config.toml
num_hidden_layers = 8
hidden_size = 192
num_attention_heads = 3
num_key_value_heads = 3
head_dim = 64
intermediate_size = 1536
vocab_size = 8192
hidden_act = "gelu"
norm = "layernorm"
norm_place = "pre"
norm_eps = 1e-06
positions = "alibi"
qk_norm = false
attn_scale = 0.125
bias = "none"
tie_word_embeddings = true
parallel_block = false
extras = ["capped logits"]
init = "normal"
init_std_qkv = 0.0361
init_std_o = 0.00901
init_std_up = 0.0361
init_std_down = 0.00901
optimizer = "muon"
learning_rate = 0.00805
lr_mult_o = 1.5
lr_mult_down = 0.7
beta1 = 0.93
lr_head = 0.0103
max_grad_norm = 2.0
warmup_steps = 200
schedule = "wsd"
decay_fraction = 0.554
decay_shape = "linear"
final_lr_fraction = 0.1
batch_tokens = 65536
max_seq_len = 1024
doc_mask = true
train_tokens = 508200000
max_steps = 7755
dataset = "wikipedia_en"
MLP neurons of a small language model. Each row is named by its layer, matrix (up: input weights; down: output weights) and neuron, and shows model dimensions 16-143. Each number is 200 + 40 x the weight over its row's rms, rounded and kept within 0 to 999.
After each neuron's rows, "fires before" lists the tokens most often just after its 100 highest values on Wikipedia text that the model never trained on.

L2.up1469,205,148,192,254,200,239,188,82,161,150,230,227,184,262,211,264,214,232,282,214,190,202,197,223,249,205,182,211,163,152,125,178,113,188,226,226,253,225,215,200,156,204,191,208,212,198,165,289,215,150,192,137,214,166,228,304,195,260,143,147,233,160,242,163,133,177,185,203,203,252,239,190,249,244,150,203,190,184,189,243,215,242,180,239,228,246,120,233,154,220,141,231,201,169,199,223,202,192,106,192,253,221,212,169,218,200,198,210,139,154,184,266,232,221,257,181,197,209,140,169,215,122,195,131,224,218,199,180
L2.down1469,183,242,271,165,160,216,177,187,225,184,202,171,251,163,219,157,229,184,196,142,235,142,214,262,294,249,202,176,178,241,190,194,158,220,224,231,211,163,189,167,214,213,212,166,165,224,238,170,186,129,269,200,174,229,152,249,138,218,144,244,260,217,279,153,189,179,216,200,244,228,218,206,249,172,211,170,246,180,211,249,144,270,188,263,235,178,229,159,140,82,277,154,168,246,142,202,155,185,143,202,162,215,204,106,214,241,167,213,173,167,195,195,263,215,189,251,209,179,171,207,172,208,206,269,71,178,251,200
fires before: "|", "-", "\n", " "

L2.up1145,150,191,97,169,238,242,153,160,148,168,222,238,213,177,179,285,200,191,183,209,250,123,223,214,189,230,120,177,171,248,121,172,227,169,247,210,192,286,253,215,150,211,139,170,147,167,190,255,257,192,145,189,167,229,204,195,218,265,203,187,210,166,172,220,184,219,181,305,235,180,173,172,200,222,145,162,188,244,217,180,219,224,256,218,261,244,174,208,194,219,91,228,198,133,214,194,178,216,125,183,272,186,252,289,230,242,194,210,228,193,194,218,185,252,218,127,199,257,214,183,217,143,194,247,206,222,153,232
L2.down1145,242,239,168,169,149,192,132,257,128,292,201,154,302,181,251,157,202,199,212,198,180,148,190,182,258,175,238,214,110,249,220,215,116,172,171,210,212,254,193,236,210,188,228,243,188,114,216,196,255,156,169,190,183,237,186,175,229,222,102,188,190,208,210,273,189,232,206,172,255,151,116,185,220,181,180,131,221,141,270,153,179,171,231,202,203,158,195,217,202,119,169,170,223,224,209,217,149,149,208,153,217,202,186,173,148,266,187,268,241,155,185,217,322,211,236,282,193,190,223,180,231,171,201,198,115,141,234,212
fires before: "|", "-", "\n"

L2.up1073,229,145,239,167,236,215,179,263,208,219,240,160,209,227,225,279,184,290,253,242,330,154,189,190,187,139,140,228,155,208,173,179,220,221,207,201,277,170,205,249,215,154,201,145,169,197,177,224,209,162,190,191,135,213,178,203,210,222,144,179,96,189,209,122,223,244,150,124,228,215,260,180,193,185,213,236,134,188,243,200,187,248,131,194,212,190,136,183,178,179,198,157,256,230,191,241,231,228,181,163,284,187,102,137,212,173,239,256,160,202,232,266,209,204,159,219,289,180,187,217,193,164,226,193,241,237,190,205
L2.down1073,226,247,196,265,200,244,131,256,174,191,253,260,212,196,166,212,186,117,212,209,173,176,147,233,151,267,169,265,211,217,189,221,226,195,258,171,221,132,178,173,117,258,179,205,172,204,197,166,178,122,231,166,182,214,233,249,169,168,225,188,235,150,261,224,177,145,178,252,175,235,237,214,208,285,248,175,244,154,191,163,203,194,195,174,165,179,260,166,224,197,192,259,177,207,197,169,191,199,124,206,207,235,172,190,204,246,196,227,241,276,179,257,246,187,233,191,107,217,213,241,192,199,132,219,179,230,225,250
fires before: "\n", "|", " ", " American", " a"

L2.up339,171,158,184,281,212,225,220,185,192,178,168,242,242,208,161,225,271,225,244,180,220,139,156,277,216,226,174,238,196,219,163,164,205,225,276,266,263,178,321,221,175,227,179,143,147,239,207,266,204,187,159,105,173,147,205,151,199,244,182,165,179,142,225,140,195,211,163,223,216,250,294,166,160,188,153,200,187,215,153,144,181,156,223,205,287,274,150,199,144,225,145,214,209,195,180,186,232,151,174,161,218,180,219,234,217,210,161,230,116,163,219,209,230,206,272,134,142,225,204,166,259,103,224,245,148,226,182,182
L2.down339,226,155,230,181,197,206,225,134,128,252,154,124,260,161,216,194,237,245,208,201,198,165,191,252,271,231,204,234,192,189,258,259,162,231,229,243,278,189,248,251,143,266,185,157,155,134,199,201,215,183,224,188,239,205,201,213,147,260,175,206,220,202,281,204,178,187,199,209,223,223,215,153,190,159,180,171,206,181,204,151,83,217,153,203,247,255,172,166,164,150,242,218,162,201,227,198,229,126,144,203,189,232,197,238,199,261,179,204,68,171,169,251,265,257,236,258,159,191,196,189,196,146,214,237,161,171,246,237
fires before: "|", "\n", "-", " "

L2.up1363,178,236,144,228,212,197,180,212,197,171,255,249,130,209,155,200,192,197,164,227,225,162,187,167,154,138,181,222,161,219,216,225,207,200,238,188,212,210,215,256,204,142,192,209,142,131,206,246,236,153,141,163,224,211,196,140,205,276,78,104,254,203,249,152,157,282,217,275,176,134,197,203,161,157,176,158,271,184,211,138,244,220,227,217,134,251,180,187,193,245,162,231,223,206,177,253,195,226,178,156,143,210,201,235,183,235,159,233,206,198,166,173,199,218,206,147,272,187,190,188,163,88,235,206,151,215,192,242
L2.down1363,236,212,180,230,163,141,150,123,123,181,204,228,134,234,239,154,179,232,205,170,188,253,147,296,267,232,199,212,172,248,237,162,295,158,156,214,180,186,225,184,211,229,270,163,310,208,188,203,197,264,240,209,231,221,184,212,228,176,195,189,174,226,133,250,178,237,150,214,199,90,183,188,242,225,200,209,189,202,251,237,177,282,179,202,257,200,158,184,185,158,205,162,208,251,231,255,197,224,125,219,174,256,164,223,155,208,276,175,240,175,203,165,168,196,238,192,242,201,203,188,198,156,216,239,158,227,202,224
fires before: "\n", "|", "-"

L2.up957,222,149,221,305,225,204,126,210,192,135,214,186,202,234,250,192,241,214,235,183,275,127,131,206,204,233,110,224,213,226,212,230,223,159,220,196,258,192,201,289,132,224,147,181,190,154,140,234,150,175,216,195,147,248,217,235,194,223,116,195,189,226,186,205,246,150,117,263,217,191,213,178,183,228,227,286,150,222,257,219,233,213,214,152,178,243,207,184,149,177,167,149,179,197,166,203,199,203,250,229,202,205,180,153,232,181,274,187,185,147,130,232,195,208,269,210,218,221,94,147,239,118,175,208,196,264,195,144
L2.down957,158,250,222,227,207,223,163,144,220,208,194,190,170,216,173,250,172,186,253,194,206,159,219,167,167,148,151,198,209,140,230,224,229,139,141,250,114,222,82,224,206,178,188,199,189,185,267,172,215,220,243,208,231,214,148,263,180,200,197,184,263,185,201,124,227,200,172,238,220,197,208,297,252,204,250,192,180,273,242,195,229,283,249,230,207,159,236,205,163,278,174,207,204,199,207,284,213,187,175,222,218,262,206,214,167,159,212,164,227,222,218,220,274,157,254,179,189,187,261,203,201,199,195,217,168,209,254,206
fires before: "|", "-", "\n", ":", " "

L2.up997,143,174,198,216,252,216,260,269,228,215,195,235,254,253,215,280,235,174,208,181,124,153,162,256,198,240,209,198,155,244,107,122,261,285,215,182,238,205,249,229,198,165,183,197,246,196,196,176,138,212,130,138,193,203,233,217,117,260,160,239,212,244,200,134,239,197,224,200,156,267,206,241,198,224,216,225,193,210,143,119,230,193,139,190,146,240,157,152,219,223,169,142,216,192,144,179,246,139,127,172,180,136,179,243,187,276,158,160,175,224,244,192,188,133,226,189,220,166,229,157,220,198,253,205,127,188,158,200
L2.down997,181,165,145,283,297,207,212,227,250,213,208,174,163,222,218,199,177,285,181,298,236,261,113,146,260,239,235,215,196,182,140,199,169,174,275,204,257,186,255,163,169,261,206,188,157,210,279,219,225,198,256,184,219,256,211,123,192,210,187,232,284,172,263,194,239,246,195,210,220,250,147,204,212,254,246,146,224,188,175,224,208,246,162,252,163,156,176,205,159,165,308,231,149,270,170,203,163,177,151,201,146,182,152,216,151,173,217,228,158,190,204,197,202,171,176,149,194,195,191,194,193,250,203,153,215,161,249,167
fires before: "\n", " The", " In", " He"

L2.up783,229,176,216,252,225,275,197,160,149,216,180,150,216,132,207,256,244,253,286,233,183,173,196,241,201,244,155,201,211,182,175,246,214,221,244,184,229,183,285,242,221,244,171,240,175,188,245,292,236,174,144,214,155,182,200,209,171,163,275,133,289,203,213,165,180,130,179,229,182,256,294,267,256,250,141,230,190,160,182,189,159,148,208,256,212,236,199,172,168,216,185,177,131,174,160,213,202,226,124,154,174,204,213,223,163,194,129,202,204,172,161,150,227,260,237,185,179,219,136,187,178,163,198,169,204,160,220,187
L2.down783,170,187,183,215,176,162,147,235,136,212,207,204,224,141,127,226,183,260,136,204,234,197,229,260,237,150,230,213,152,285,214,189,188,164,151,219,161,212,253,215,220,202,168,134,119,225,152,171,192,140,230,212,205,204,221,200,197,223,205,211,156,237,266,221,209,238,182,194,232,199,219,161,162,162,226,214,138,232,233,189,152,199,183,209,197,278,258,124,112,88,251,179,158,173,206,223,232,137,203,206,182,172,169,185,155,138,235,244,180,216,236,281,211,215,216,209,190,199,90,189,120,185,221,271,199,251,264,218
fires before: "\n", "-", "|", " "

L2.up63,151,185,138,196,176,221,287,188,222,187,240,206,215,213,191,255,197,197,237,176,181,200,161,265,254,218,162,223,192,193,150,193,230,224,211,182,271,207,229,221,239,174,152,186,208,157,227,216,196,182,176,150,245,141,345,196,170,230,180,171,147,206,177,200,219,181,258,301,149,135,302,234,195,213,230,209,189,139,194,166,192,205,180,197,208,229,185,104,215,165,220,212,236,261,192,233,176,212,97,209,185,170,197,253,125,244,208,161,187,180,254,215,185,180,205,146,242,187,198,135,236,149,256,123,199,210,184,209
L2.down63,147,169,230,268,178,143,115,228,144,234,172,119,234,155,192,242,184,259,199,206,199,182,183,238,266,227,207,160,162,229,231,206,228,256,277,177,195,231,188,231,190,163,150,148,184,213,156,149,173,232,183,219,183,197,197,174,186,150,281,183,209,165,304,183,207,286,216,194,198,171,239,185,207,217,223,121,266,240,222,259,153,218,157,194,252,163,208,185,207,202,256,186,229,171,203,249,213,159,193,192,72,216,186,219,170,161,160,167,212,179,227,185,241,196,219,186,182,201,198,226,229,205,282,261,191,226,167,281
fires before: "\n", " The", " In", " He", " It"

L2.up1113,189,199,208,182,229,178,227,178,204,193,175,219,245,224,165,254,258,206,191,241,180,114,161,171,171,212,178,254,144,172,176,201,266,195,220,239,310,235,227,225,202,107,157,174,149,165,246,163,148,225,187,151,197,163,169,119,156,192,182,154,113,131,228,153,217,180,240,268,242,213,230,170,152,227,254,203,201,220,215,159,151,201,185,182,228,246,258,175,187,263,151,185,266,237,194,123,230,204,154,236,185,188,219,239,196,245,146,224,251,176,249,209,233,185,217,144,248,201,220,142,210,127,262,220,183,223,208,234
L2.down1113,182,230,111,247,173,141,168,327,189,234,259,215,210,242,196,231,137,202,181,178,157,162,186,265,216,278,228,197,208,243,169,161,215,143,120,165,49,171,147,174,146,191,179,170,252,279,181,178,191,227,185,206,238,234,253,230,218,210,173,240,200,257,152,193,214,183,256,164,260,215,258,182,227,251,279,218,215,229,247,237,263,164,153,249,284,209,183,200,145,183,190,191,142,253,145,200,182,196,220,173,164,143,151,168,257,203,204,180,224,212,230,205,181,158,221,156,186,214,183,167,175,227,244,241,199,213,204,208
fires before: "\n", "|", " The", "-"

L2.up282,180,176,242,220,234,188,193,284,150,187,189,210,169,192,199,227,186,239,222,198,237,181,105,231,213,204,190,201,149,244,191,201,236,205,301,228,258,219,210,233,166,164,140,238,231,191,207,242,174,154,147,113,183,119,269,210,211,239,148,198,209,200,230,136,253,224,125,259,115,270,230,240,187,166,188,217,148,188,156,154,185,132,166,192,181,198,210,227,198,195,180,183,232,196,263,209,298,181,246,191,230,137,198,164,167,238,186,202,99,119,213,220,216,182,224,191,264,174,202,164,179,81,203,121,192,230,247,218
L2.down282,216,193,168,261,191,255,154,163,113,247,248,205,256,215,184,186,175,234,169,210,191,128,197,262,232,194,188,259,197,112,195,175,222,196,286,183,213,180,218,192,187,246,191,187,134,172,223,266,171,154,186,223,190,182,183,205,196,256,204,209,168,114,180,152,132,231,182,230,242,176,188,200,188,320,176,182,165,169,216,189,150,225,272,271,277,190,239,257,157,269,184,248,224,178,226,212,272,185,131,189,207,257,203,200,230,249,188,229,157,189,255,256,235,234,208,222,240,168,222,204,241,144,177,159,208,214,244,264
fires before: "\n", "|", "-", " "

L2.up791,186,124,222,240,240,207,185,165,186,226,199,237,258,189,232,266,251,261,195,253,243,253,202,276,217,257,149,235,225,208,183,177,242,229,186,137,204,180,296,280,201,176,141,202,137,195,238,272,261,189,163,209,142,120,174,214,204,223,172,109,208,190,126,104,180,182,196,267,206,214,240,157,243,232,185,242,189,179,177,190,224,203,195,229,257,266,213,182,120,180,138,190,182,177,154,151,266,270,167,132,249,195,148,205,206,145,128,241,228,173,223,196,241,194,214,138,222,208,213,211,205,147,233,211,221,268,190,186
L2.down791,210,163,215,211,219,169,169,231,206,183,206,236,281,188,192,197,211,297,157,246,151,169,238,270,278,214,152,194,210,165,230,185,269,212,184,203,191,192,238,213,174,197,175,206,179,161,192,211,163,278,180,183,260,200,181,217,147,294,173,165,211,242,240,222,203,237,199,186,234,262,227,216,160,240,133,209,218,175,254,202,137,213,176,231,235,214,133,173,127,200,229,237,157,206,227,113,185,164,161,247,223,162,217,189,241,207,151,288,165,211,267,220,236,219,215,205,183,216,189,113,246,161,237,238,168,178,186,164
fires before: "\n", "|", "-", " "

L2.up1388,180,212,213,268,223,203,220,131,241,148,262,219,154,230,207,272,291,190,209,212,286,119,155,287,279,172,108,177,177,229,200,240,217,232,247,239,183,234,220,173,179,178,138,189,197,242,144,186,252,149,233,160,216,182,282,165,184,244,76,154,220,249,202,255,181,178,122,237,185,231,259,224,270,150,119,225,124,209,229,194,169,184,166,219,197,243,137,148,187,221,174,212,176,187,250,212,231,169,189,173,182,208,119,234,287,247,199,215,183,156,225,245,243,222,169,209,238,262,148,238,242,155,150,192,177,188,198,199
L2.down1388,207,177,206,257,97,167,163,180,173,163,224,153,242,166,209,170,190,212,198,242,206,222,261,230,341,143,273,197,107,193,196,257,179,294,176,208,217,221,211,242,208,233,221,195,194,131,276,172,238,147,219,174,233,211,163,127,139,265,198,267,212,226,176,244,187,197,250,131,159,185,171,152,149,214,217,205,219,239,165,169,205,196,281,240,223,193,144,232,222,147,253,244,178,192,177,243,204,235,154,196,153,183,195,193,245,147,202,158,144,211,214,227,215,194,246,246,213,251,160,208,220,211,170,179,163,145,221,156
fires before: "|", "-", "\n"

L2.up1301,208,240,249,160,227,260,264,67,187,146,183,135,201,204,192,202,178,273,258,201,226,189,226,217,234,156,161,258,173,177,247,200,179,196,221,258,252,194,253,242,133,236,163,141,139,147,199,209,216,185,204,193,167,130,253,131,194,212,129,204,133,181,126,189,171,224,190,252,178,162,180,200,176,208,196,203,170,179,230,182,189,186,212,182,236,230,271,187,212,218,188,222,272,176,205,184,233,233,161,214,205,259,233,304,190,193,151,243,152,170,269,121,223,147,185,83,165,208,191,183,277,223,263,213,206,199,184,168
L2.down1301,226,258,134,208,155,146,97,285,164,289,184,249,220,155,240,185,214,116,234,104,152,237,234,223,213,264,188,184,207,202,182,218,141,228,214,184,162,201,150,211,162,138,197,151,198,222,177,200,179,176,209,122,207,256,122,223,154,193,172,201,229,234,254,201,179,136,156,292,259,275,253,224,191,141,190,225,203,194,211,134,179,179,253,255,222,206,166,222,239,130,160,191,299,182,273,281,169,166,205,230,166,276,172,224,173,240,176,223,219,174,188,269,198,237,277,206,246,246,226,226,174,214,211,229,153,184,189,229
fires before: "|", "\n", "-"

L2.up835,137,248,165,242,217,190,212,256,232,178,177,156,185,179,234,210,241,254,279,205,163,204,164,196,184,271,189,195,93,160,140,180,252,257,237,176,216,212,286,195,159,205,109,120,189,181,220,223,123,190,122,120,189,162,202,197,137,266,273,191,168,191,243,167,165,182,185,208,141,163,246,225,189,199,210,216,215,209,175,118,161,212,194,222,166,262,216,254,224,206,166,188,238,266,159,231,253,100,189,192,169,191,196,281,192,185,164,196,229,124,232,196,175,205,211,163,210,242,176,168,219,154,258,171,196,158,222,223
L2.down835,185,134,146,190,231,205,169,237,214,184,185,186,229,187,230,222,262,300,191,173,203,177,201,252,234,214,202,211,164,181,84,202,250,245,226,139,212,157,223,215,145,185,125,198,157,133,190,218,143,196,164,237,225,225,214,193,175,201,236,226,225,183,280,175,201,229,196,209,194,207,175,227,158,202,247,192,266,224,226,192,155,237,202,270,223,231,185,186,195,143,299,191,255,263,153,239,197,156,148,189,130,101,205,182,168,187,245,212,197,219,204,176,248,114,232,187,212,242,230,149,222,174,299,253,127,146,231,200
fires before: "\n", " The", " In", " He"

L2.up178,142,232,138,230,299,224,241,167,172,175,177,281,139,223,188,244,227,169,225,238,273,182,172,309,263,282,136,237,194,279,213,213,207,163,217,214,223,193,226,234,260,209,162,193,191,229,151,220,174,189,122,97,183,110,180,196,157,235,202,170,186,214,241,162,189,161,184,230,161,265,220,228,194,163,107,196,219,223,226,179,193,199,181,233,221,269,100,143,241,208,148,204,220,182,193,169,228,195,161,174,249,198,172,190,200,170,120,222,229,127,171,245,172,220,199,165,176,191,209,193,193,184,221,205,138,256,222,225
L2.down178,228,109,247,211,141,197,186,207,177,203,237,153,244,182,255,192,192,249,129,241,239,162,178,277,280,168,234,202,201,202,239,213,197,159,204,233,130,216,229,205,192,219,154,121,129,188,216,231,208,175,256,157,146,181,181,191,221,266,134,153,282,168,245,263,235,232,251,167,227,206,225,249,207,173,261,206,227,242,180,213,145,221,183,280,185,247,203,200,196,175,206,248,203,197,252,254,220,160,139,191,169,222,161,138,221,177,164,251,183,215,149,311,261,180,178,176,173,194,205,187,220,195,195,174,225,181,302,224
fires before: "|", "-", "\n", " "

L2.up1295,167,145,162,178,228,174,224,176,215,174,256,221,230,333,220,215,236,234,218,232,261,197,143,298,209,214,175,249,208,167,204,210,261,241,218,203,221,283,261,228,199,174,172,168,120,197,227,191,182,165,192,140,195,154,187,229,196,214,129,216,209,172,212,148,176,202,225,223,176,251,247,175,240,139,203,214,208,192,179,181,185,228,184,200,229,262,229,137,203,213,168,240,194,223,110,204,207,167,145,134,191,228,218,237,164,181,175,174,134,200,266,216,274,215,234,113,250,229,233,114,192,165,188,150,216,238,209,187
L2.down1295,174,261,159,210,130,157,155,232,121,241,193,150,241,203,179,183,190,245,126,258,220,142,154,383,265,152,168,246,180,176,151,225,201,227,204,177,237,162,210,243,204,103,186,190,153,182,189,213,184,176,159,206,238,207,259,223,193,205,219,187,162,223,222,164,187,171,145,183,191,209,252,143,167,208,216,135,287,236,159,162,193,266,178,212,275,234,160,190,261,164,226,140,203,196,246,207,161,136,153,219,211,146,169,230,216,273,220,246,214,200,190,199,229,203,204,160,195,231,214,181,193,254,179,223,196,162,203,150
fires before: "\n", " The", " He", " In"

L2.up1102,191,177,202,252,250,209,188,179,214,179,239,254,229,251,222,265,213,212,193,210,209,144,186,274,219,196,168,248,192,236,158,181,193,226,255,173,209,245,322,170,170,186,129,203,186,155,194,232,180,222,165,51,178,157,260,218,249,161,152,186,204,204,163,220,218,158,226,226,181,256,284,243,207,155,174,178,146,193,156,157,109,196,253,172,244,284,127,221,144,192,110,190,251,214,209,194,211,178,113,146,256,186,206,267,253,177,130,217,225,179,232,199,210,213,271,145,199,146,162,168,244,154,179,191,173,240,225,204
L2.down1102,241,136,231,274,153,158,125,184,218,233,226,137,322,195,206,183,201,205,206,193,185,205,285,320,300,198,197,179,198,186,230,237,154,226,213,244,232,186,205,217,157,219,173,153,197,188,163,219,211,164,232,196,173,204,185,176,316,206,194,217,183,206,234,202,200,285,221,169,231,172,234,193,224,225,224,212,209,207,217,156,123,172,159,261,221,181,193,213,195,193,211,210,237,250,213,256,181,191,117,226,253,247,219,253,202,167,167,254,181,116,182,252,191,196,251,239,212,192,191,187,204,216,221,219,129,151,223,151
fires before: "|", "-", "\n", " "

L2.up1072,144,167,279,238,218,179,273,153,262,216,292,178,110,239,251,241,169,206,134,233,124,168,204,218,180,191,234,190,162,179,238,241,132,277,165,197,200,209,238,255,153,246,259,135,252,193,58,163,147,240,150,186,183,229,243,279,207,167,154,206,186,186,271,147,238,217,159,242,192,223,279,227,205,214,204,186,259,190,247,268,162,188,182,238,278,164,193,219,197,168,178,225,179,217,74,175,231,198,209,212,192,210,154,183,160,192,170,205,150,241,170,141,246,200,180,180,190,206,145,210,191,205,238,219,185,188,167,207
L2.down1072,207,195,194,176,168,202,209,171,198,159,165,147,191,113,271,250,153,204,171,160,201,137,202,185,145,251,88,176,165,230,152,219,240,190,247,210,202,165,234,194,195,192,159,194,205,204,151,242,231,158,205,255,221,198,182,231,204,261,254,204,138,149,286,210,216,211,202,205,181,291,233,233,134,197,105,190,229,239,211,134,215,183,196,214,180,223,275,197,196,144,212,236,222,188,250,197,203,158,300,197,149,190,211,183,178,181,218,204,117,176,163,292,151,253,211,216,140,162,180,260,226,124,159,227,234,248,152,224
fires before: "1", "2", "4", " |", "3", "0"

L2.up74,150,168,216,214,248,263,254,185,168,203,279,201,213,197,263,118,183,190,241,177,201,236,200,158,173,200,184,213,198,121,184,253,157,206,205,208,167,236,241,183,201,189,232,190,204,211,167,170,218,169,244,232,209,146,213,214,201,187,229,191,246,188,242,162,275,151,214,245,167,235,238,279,135,168,242,196,152,221,276,265,198,234,235,238,137,169,108,146,173,238,159,218,178,144,183,198,215,154,175,169,134,235,198,246,222,231,199,250,150,163,183,156,251,250,274,197,156,147,185,217,202,212,293,178,183,190,159,176
L2.down74,177,239,205,119,204,198,240,154,218,180,218,195,220,208,191,203,159,221,132,142,160,220,159,212,190,157,166,159,215,255,242,211,251,167,157,219,163,174,244,148,180,167,223,218,188,241,228,180,196,170,157,177,192,155,192,234,181,215,233,192,177,237,120,191,251,179,192,195,181,224,203,210,264,222,211,236,205,249,216,182,223,198,179,149,206,245,207,159,222,285,232,240,264,188,169,138,278,207,229,199,212,195,237,213,231,188,221,124,233,212,220,257,191,173,203,231,147,83,129,218,229,192,141,162,180,214,107,231
fires before: "0", "2", " |", "1", "4", " "

L2.up1014,254,163,195,212,223,207,236,207,186,184,204,195,173,239,164,228,133,245,192,232,248,197,213,192,219,271,236,206,212,267,199,184,195,211,191,217,285,248,297,246,221,179,150,166,205,181,238,262,152,108,162,183,152,203,248,203,209,175,215,225,243,190,222,141,198,168,218,236,203,210,241,171,287,202,148,153,208,205,232,138,191,202,252,291,131,212,252,173,195,221,193,190,167,210,225,204,168,196,223,166,176,223,208,252,178,280,183,181,157,128,281,216,225,284,150,175,242,225,140,154,263,230,165,161,171,239,190,230
L2.down1014,197,191,184,255,183,161,120,243,180,198,170,167,198,214,291,190,252,178,192,221,246,203,196,235,199,162,250,155,263,154,223,155,244,178,214,210,229,169,142,181,215,254,243,230,222,211,221,143,195,135,225,196,200,220,188,144,223,213,165,228,222,226,202,212,197,202,199,218,248,248,181,214,136,193,227,140,209,241,114,219,228,202,222,242,144,199,142,201,191,111,215,213,150,240,222,204,198,141,65,216,135,134,187,192,128,177,212,192,177,255,276,259,212,219,158,246,156,200,182,152,181,160,280,224,240,149,259,244
fires before: "\n", "-", "|"

L2.up1331,169,255,234,218,227,242,183,163,179,209,277,249,132,239,222,260,243,271,156,228,250,193,222,226,177,215,149,183,137,185,245,181,185,219,271,184,166,207,240,250,185,161,231,198,121,224,195,220,243,175,209,179,132,163,255,213,177,188,188,189,174,197,248,174,143,141,189,216,205,245,209,222,252,183,179,184,142,183,281,162,228,135,220,211,164,211,129,263,143,227,125,176,225,142,241,176,223,161,158,259,221,237,163,237,178,192,149,228,212,223,225,219,227,218,206,186,265,290,172,121,239,156,228,199,245,192,225,199
L2.down1331,186,226,205,211,205,177,195,227,240,154,244,198,158,177,207,168,195,196,225,231,194,156,221,280,211,138,254,202,173,149,217,267,241,228,253,202,208,243,191,172,210,180,198,154,240,158,155,214,215,217,206,237,257,240,125,232,195,243,160,202,188,231,217,189,157,184,153,197,203,225,179,205,177,216,247,171,174,217,165,264,199,260,167,267,216,205,109,262,238,240,224,154,186,193,192,225,232,179,227,200,269,146,233,73,119,237,194,219,244,190,190,254,217,124,168,234,200,186,191,231,201,146,225,131,57,165,271,184
fires before: "\n", "-", "|", " The", " He", " "

L2.up1500,183,176,147,246,166,194,224,108,162,302,187,169,208,220,227,177,217,243,236,210,181,184,236,163,241,234,204,235,231,189,147,176,159,240,218,253,208,252,266,204,174,229,220,204,167,184,253,233,179,211,182,192,146,220,262,188,210,182,174,133,253,227,155,189,171,139,271,222,191,255,212,148,255,275,190,245,213,157,215,175,179,240,195,196,195,231,160,214,78,194,150,239,165,218,223,182,213,214,203,201,251,176,186,241,146,188,201,190,147,128,217,203,221,257,164,218,173,206,163,164,165,194,176,146,195,240,201,240
L2.down1500,182,195,165,204,221,187,125,294,281,233,162,188,241,166,204,187,244,225,211,203,131,255,244,193,298,249,220,156,162,166,133,166,243,180,130,187,199,199,223,149,161,127,183,187,141,186,239,146,129,179,243,208,199,275,238,186,220,212,248,204,192,223,179,198,182,214,221,153,237,237,206,152,191,262,245,202,242,248,249,240,191,220,175,192,122,222,176,220,155,205,198,226,256,177,213,211,223,220,212,210,209,122,209,201,148,214,230,149,262,219,230,170,185,165,254,244,207,200,219,177,200,257,228,253,148,148,277,208
fires before: "==", "The", "In", "-", "|", "\n"

L2.up873,129,198,186,195,250,189,211,144,235,140,278,224,210,233,265,191,164,248,229,200,199,208,220,241,204,230,171,205,169,189,275,194,228,263,261,252,228,209,230,229,220,289,169,170,209,205,173,220,149,162,200,205,186,258,212,221,205,191,201,147,247,181,246,215,197,140,233,212,154,164,169,257,242,130,235,143,225,224,220,141,157,199,179,221,152,176,208,257,189,157,209,218,164,204,213,194,200,173,204,122,299,161,210,256,189,293,133,128,133,166,270,264,197,212,174,190,261,277,291,222,225,207,128,241,231,150,170,180
L2.down873,158,265,181,240,183,196,209,164,148,305,225,219,295,148,141,199,206,222,186,184,226,208,229,297,176,198,281,206,215,251,199,253,210,203,192,214,243,311,251,189,177,232,105,182,184,167,119,192,230,169,187,116,252,228,140,153,142,202,192,201,280,261,195,188,275,175,243,147,169,200,240,176,199,241,175,203,199,246,187,195,164,151,181,209,208,213,226,161,191,202,228,221,152,325,222,216,172,228,137,180,141,195,272,226,214,157,242,202,268,166,184,181,145,207,210,295,158,176,178,203,188,158,182,246,188,118,195,206
fires before: "\n", " The", " He", " In", " It"

L2.up176,193,228,203,199,141,205,201,222,232,178,204,264,171,229,146,247,311,234,167,277,267,180,155,190,249,274,150,258,161,138,151,172,200,255,232,193,257,213,211,153,191,209,126,188,167,163,173,213,201,189,206,164,222,175,238,153,197,155,196,190,197,227,241,208,263,299,183,249,207,209,218,249,183,136,236,215,171,258,206,132,173,249,197,260,212,251,176,187,195,196,134,185,208,280,175,194,150,107,165,189,129,157,199,249,211,167,224,151,204,189,202,180,221,220,217,203,242,187,159,54,209,91,188,99,166,181,170,229
L2.down176,257,253,202,212,167,188,162,218,192,183,203,172,228,215,188,158,120,129,278,163,218,196,223,221,204,208,194,186,169,205,162,149,175,212,258,240,194,130,213,210,254,146,217,229,158,211,216,167,119,188,211,232,230,273,196,181,191,128,230,141,225,175,167,197,114,227,225,181,268,121,123,234,223,254,198,129,266,187,189,216,214,202,240,207,216,148,192,182,227,136,196,171,234,221,245,213,231,176,212,221,181,210,147,193,241,194,219,197,219,177,210,227,184,123,152,190,244,256,204,220,220,257,234,236,219,226,246,238
fires before: "\n", "|", "-", " The"